Weights of a small transformer language model.
Size: 13 layers, width 192, 3 heads of 64, MLP 768 tanh GELU, 6.55M parameters.
Architecture: rotary positions, no biases in attention or MLP, untied embeddings, attention and MLP in parallel.
Training: a variant of Muon for these matrices, 442M tokens.
MLP neurons of a small language model. Each row is named by its layer, matrix (up: input weights) and neuron, and shows model dimensions 64-127. Each number is 200 + 40 x the weight over its row's rms, rounded and kept within 0 to 999.
After each neuron's rows, "fires after" lists the tokens most often just before its 100 highest values on Wikipedia text that the model never trained on.

L2.up627,236,184,169,186,235,188,194,186,269,235,188,195,167,243,230,216,232,227,154,225,197,270,181,144,238,235,137,179,223,230,233,129,130,208,168,120,222,115,203,187,218,182,302,204,194,237,279,207,170,140,193,240,210,139,159,109,196,188,282,177,297,165,233,231
fires after: " re", " pro", "jo", "co", " trans"

L2.up646,202,146,189,229,237,226,284,164,192,226,167,234,210,267,228,187,165,205,211,124,148,245,180,228,311,204,138,176,213,171,197,199,192,185,218,236,184,276,194,218,217,194,128,235,224,186,290,258,172,219,191,163,236,226,241,160,213,246,173,146,231,220,214,221
fires after: " de", " re", "s", " con"

L6.up103,236,255,216,158,223,197,223,166,174,197,145,191,232,174,198,116,239,211,160,175,203,255,205,260,170,279,231,268,220,194,201,277,171,175,162,171,163,176,210,224,317,204,261,163,176,210,197,240,163,185,131,95,200,177,170,194,193,220,179,128,239,222,230,155
fires after: " ", " long", " re"

L3.up314,194,244,229,200,232,180,204,224,200,211,174,147,260,124,219,221,247,173,147,196,213,187,129,146,180,294,212,176,254,176,251,202,223,235,175,186,215,212,197,157,156,204,203,195,114,294,173,190,190,210,206,240,171,201,145,164,310,123,176,172,196,187,148,166
fires after: " F", " Ch", "W", " K", " B", " an"

L3.up380,140,261,166,248,225,228,138,177,197,206,160,201,277,246,159,201,231,245,270,239,142,199,203,216,175,212,157,193,200,213,226,154,156,206,216,165,219,169,154,224,310,205,206,142,242,250,228,204,213,223,183,228,114,183,240,230,262,165,331,85,142,171,171,205
fires after: " P", "s", " p", "p", " pa"

L4.up477,165,187,221,222,132,212,175,239,172,131,146,99,196,297,126,269,240,220,190,174,197,102,162,224,245,169,153,204,217,214,252,188,184,247,156,223,211,189,245,173,192,234,167,195,238,140,124,134,230,220,191,171,225,201,176,182,199,263,163,248,284,192,221,156
fires after: "c", " de", "s", "cc", "k", "ff"

L3.up716,243,270,192,150,155,212,99,238,151,200,206,183,164,215,243,209,218,210,178,192,190,257,194,180,242,192,199,217,212,142,212,230,174,235,198,164,155,155,217,213,134,205,182,132,217,230,170,174,134,214,224,235,202,197,143,174,202,230,206,220,212,209,167,305
fires after: " co", " Co", " E", " well", " De"

L3.up89,133,217,223,220,207,179,231,207,219,208,111,215,211,225,173,161,239,184,202,187,210,237,220,188,223,221,160,233,272,200,240,151,172,224,154,150,224,217,205,214,272,214,202,178,227,267,251,225,277,188,218,219,230,204,223,163,255,195,237,157,209,182,266,213
fires after: " re", " Re", " me", " pro", "'", " Me"

L2.up45,252,197,231,206,169,227,141,229,200,237,109,186,211,230,218,176,217,171,191,198,241,244,191,215,260,132,190,236,151,213,222,211,187,200,193,216,227,185,230,133,149,207,124,206,229,289,126,208,220,301,233,158,161,201,174,136,230,224,190,225,151,227,281,204
fires after: " E", " Ha", "l", "ci", " So"

L3.up564,220,200,220,237,208,224,195,111,108,210,171,191,130,182,155,280,228,145,201,148,212,224,231,248,169,202,193,201,197,222,182,248,201,190,203,289,226,211,143,79,216,222,141,216,217,199,208,209,204,231,235,209,178,227,250,226,186,219,129,209,238,156,276,210
fires after: " L", "A", " H", " A", " a", " Be"

L2.up681,143,213,192,167,202,245,255,194,222,164,223,164,203,286,207,240,161,160,127,119,205,211,148,185,185,184,168,268,209,145,183,208,213,205,206,187,168,262,224,123,127,179,162,223,260,213,178,173,183,159,256,248,189,184,194,205,237,257,162,218,266,179,145,219
fires after: " h", " w", " co", "w"

L3.up611,262,139,162,199,283,120,240,194,195,207,227,117,236,232,193,200,191,169,171,162,142,168,183,218,201,184,199,158,222,253,209,157,235,198,234,201,249,179,194,270,228,140,231,169,167,107,242,182,89,154,166,181,121,221,210,177,203,151,207,111,220,167,183,167
fires after: " p", " M", " f", " P", " his"

L2.up593,229,129,206,160,234,243,181,216,144,268,202,119,210,207,211,228,223,217,166,166,201,141,152,144,215,189,173,230,140,176,184,160,239,194,190,164,189,156,186,289,130,246,212,176,253,239,225,263,190,223,263,214,205,190,185,209,239,233,186,264,171,182,194,311
fires after: " O", " Ma", " mi", " De", " co", " de"

L8.up704,276,255,198,240,192,166,157,176,226,194,209,305,173,195,215,159,305,147,181,242,157,197,212,275,169,218,163,206,251,147,217,233,297,162,215,189,212,184,181,206,154,189,250,246,173,215,164,189,172,212,202,213,186,137,278,243,183,123,147,229,217,223,192,261
fires after: "\n", " \"", "."

L6.up345,228,214,206,223,174,242,151,225,129,178,167,211,192,237,119,217,188,242,234,167,186,198,212,229,211,184,162,178,211,170,202,127,195,244,187,252,144,192,180,231,153,184,240,180,232,151,150,182,291,272,223,247,204,235,155,232,211,238,186,242,142,197,193,176
fires after: "c", " C", "at", " de", " c", " cl"

L6.up429,142,218,193,219,184,213,209,173,225,192,194,232,240,113,240,182,276,178,201,191,165,239,181,176,188,192,189,271,156,170,174,184,198,190,247,224,267,238,188,209,214,127,241,59,291,179,217,160,174,221,214,245,228,166,260,265,211,261,259,141,122,251,224,182
fires after: "c", " G", " p", " the", "p", ","

L4.up512,128,154,205,147,122,134,194,210,211,262,233,179,173,154,160,161,278,220,214,155,281,144,165,229,221,170,171,180,184,186,208,242,243,220,218,243,231,219,192,197,292,167,224,162,160,209,160,174,253,198,211,195,214,234,211,210,258,274,196,137,187,214,206,188
fires after: "hi", "H", "ha", "ho", " H"

L4.up351,247,232,198,306,184,171,236,146,88,187,188,140,212,234,193,230,275,171,202,158,195,193,203,191,225,232,206,131,172,192,221,189,170,220,222,275,231,135,190,181,183,171,212,160,208,207,188,188,240,208,231,217,139,119,214,238,159,157,165,180,171,330,235,225
fires after: " a", " the", " one", " The", " two", " Be"

L2.up40,216,221,223,215,184,181,187,201,233,248,183,182,252,190,191,249,147,186,251,244,251,166,183,118,223,237,138,183,211,230,218,166,242,195,271,297,209,174,219,210,213,179,298,246,131,186,174,231,202,230,289,106,280,248,284,269,183,191,187,228,145,208,190,275
fires after: " Sa", " O", "F", " Ta", " Ha", "ha"

L4.up148,239,219,226,209,203,257,125,279,156,231,246,177,183,210,256,212,213,215,242,286,215,243,193,197,224,252,242,178,192,172,221,180,181,154,218,154,257,172,166,198,202,240,274,184,266,207,175,178,236,223,206,153,214,221,157,229,176,224,243,181,191,181,150,141
fires after: "ver", "le", "n", "en", " g"

L2.up324,195,275,193,108,188,202,159,227,267,178,266,245,196,208,208,143,140,194,120,167,152,165,167,235,184,227,160,165,234,246,286,128,198,270,225,235,244,232,231,175,176,233,186,218,213,310,176,217,196,246,274,179,217,186,198,186,227,188,194,181,229,260,147,230
fires after: "20", "–20", "fer", "con", " the"

L3.up620,87,123,188,250,152,186,120,238,212,200,273,257,262,216,136,207,170,156,204,190,175,198,222,170,186,227,145,183,184,259,190,138,172,167,192,191,144,207,145,234,152,210,289,162,260,195,166,202,198,203,146,128,238,148,173,273,270,187,281,265,181,244,190,145
fires after: "b", "jo", " Bu", " he", " He", " Bo"

L4.up214,187,238,257,227,153,205,204,191,139,222,190,176,169,208,180,177,220,169,232,154,193,98,178,142,166,175,191,197,198,234,180,174,128,172,132,234,190,195,125,205,174,196,166,186,76,238,246,229,233,265,200,168,230,154,176,191,261,278,244,185,274,167,261,114
fires after: "s", " for", "il", "for", "es"

L2.up308,210,269,292,258,208,161,177,219,191,183,207,227,224,158,157,210,131,154,262,239,213,212,230,226,196,243,186,137,122,235,220,246,283,214,246,214,245,141,215,199,197,192,295,172,125,189,189,141,150,252,216,181,204,229,228,254,237,259,187,161,155,197,150,189
fires after: "ha", " f", " Sa", " F", " Ha", " Ta"

L6.up283,197,254,237,219,216,232,187,258,154,227,219,114,149,209,172,175,264,228,254,220,178,258,179,206,225,202,229,199,194,219,158,209,264,227,247,123,209,145,243,246,196,202,255,189,185,196,159,201,187,196,152,180,200,217,264,209,201,168,171,232,187,176,224,177
fires after: "n", " the", "it", "le", " a", " of"

L4.up763,173,163,129,183,168,164,139,201,229,163,258,180,211,168,282,90,159,311,235,150,327,180,178,196,190,175,155,247,250,145,204,262,207,191,217,233,157,193,143,183,157,153,244,200,152,190,193,206,217,212,225,198,188,220,235,180,177,169,199,191,128,205,224,238
fires after: "o", "lo", "ha", "is", "ho", "a"

L10.up385,179,191,203,268,231,150,214,202,230,186,164,163,182,173,323,130,175,203,224,193,194,255,211,266,119,206,176,226,185,208,188,249,224,195,259,206,238,201,192,253,178,155,258,186,221,149,299,229,210,222,156,115,190,164,169,126,188,236,214,168,220,170,272,170
fires after: " ", " the", " Re"

L4.up563,205,249,208,193,172,234,163,186,198,177,227,253,129,158,167,245,150,133,150,141,223,201,220,259,179,158,281,166,266,163,226,230,271,213,215,238,192,167,199,236,167,272,178,254,185,215,152,149,229,343,174,159,267,144,181,143,160,181,213,221,179,179,235,236
fires after: "er", "ur", "r", "or", " St", "t"

L8.up409,224,245,140,192,154,144,180,254,184,214,192,278,164,205,176,206,240,159,220,146,187,199,220,223,163,269,220,241,227,196,181,196,193,129,234,186,229,223,227,260,218,231,200,146,196,202,257,219,197,193,199,135,201,196,228,203,236,166,207,192,266,177,218,249
fires after: " ", "\n", "te", "ly", " was", "=="

L4.up476,186,183,160,219,256,202,234,233,164,229,122,224,265,170,286,261,285,193,213,201,159,164,217,213,155,157,180,176,151,159,222,167,173,228,201,207,193,179,165,305,310,252,152,251,226,196,268,167,148,228,189,221,90,132,185,191,135,253,223,198,127,223,175,170
fires after: "c", "B", "l", " B", "p", " P"

L3.up720,182,153,213,145,153,148,213,133,220,174,157,159,202,193,198,198,175,204,229,124,213,265,212,195,269,199,178,174,221,166,146,129,170,212,214,158,150,188,262,236,175,214,188,154,268,200,281,205,256,266,190,207,179,217,211,147,254,201,179,184,156,176,216,253
fires after: " p", " comp", "p", "co", " pro", " re"

L6.up416,227,303,151,223,156,222,199,194,214,130,228,181,229,188,178,125,224,172,203,232,275,287,188,192,170,178,207,255,233,180,212,224,205,185,149,172,75,172,219,256,238,226,275,163,193,197,195,155,197,181,253,154,224,140,253,211,182,259,216,201,240,212,200,237
fires after: "c", " Re", " re", " a", "ri", " C"

L4.up32,240,183,245,166,167,150,209,174,253,135,272,150,134,273,198,204,156,231,125,112,200,225,165,270,172,222,222,183,225,138,145,128,201,165,214,188,235,163,216,210,122,224,169,170,219,189,270,133,168,235,216,232,225,205,260,128,231,248,228,216,223,217,209,171
fires after: "re", "ri", " h", " Ho", "n"

L6.up310,250,217,161,224,212,194,193,229,177,206,222,221,213,199,267,190,216,188,199,223,212,143,236,225,131,48,214,184,238,120,252,199,227,236,124,220,167,147,232,168,228,186,180,265,154,225,223,327,214,164,175,231,248,146,189,229,171,175,148,259,199,210,180,227
fires after: " sp", " st", "A", " su", " some", " St"

L2.up526,149,154,203,150,135,171,144,166,153,225,235,115,236,206,217,191,184,221,223,113,284,230,210,212,226,222,180,215,157,204,180,191,262,191,192,248,195,217,187,170,218,160,228,241,257,173,181,139,196,199,200,210,218,237,182,143,192,318,163,210,142,133,216,222
fires after: "hi", "ho", " At", " mi", "wi"

L2.up415,270,268,177,233,212,217,127,233,235,218,168,196,211,142,114,213,231,189,211,217,235,179,88,206,246,185,236,209,239,179,197,182,170,281,168,242,112,189,186,176,191,171,186,240,164,209,185,186,164,238,196,191,150,198,147,192,236,238,274,243,194,211,77,228
fires after: " De", "A", "E", " \"", " E", "D"

L2.up235,228,204,139,162,176,258,148,151,235,267,177,234,158,172,254,180,223,261,178,153,136,238,216,214,186,247,141,196,232,190,196,221,185,189,213,84,198,109,189,274,208,220,252,194,229,206,210,192,230,242,186,142,178,146,249,186,201,220,189,207,245,289,208,263
fires after: " ", " \""

L8.up120,270,196,240,157,209,166,159,171,166,163,188,160,188,221,152,232,202,208,215,199,192,264,144,215,207,223,168,226,210,211,232,209,148,269,163,178,190,167,241,242,234,174,285,180,197,258,180,223,293,186,201,167,230,210,186,214,195,193,157,203,252,228,196,201
fires after: " ", "er", "ian"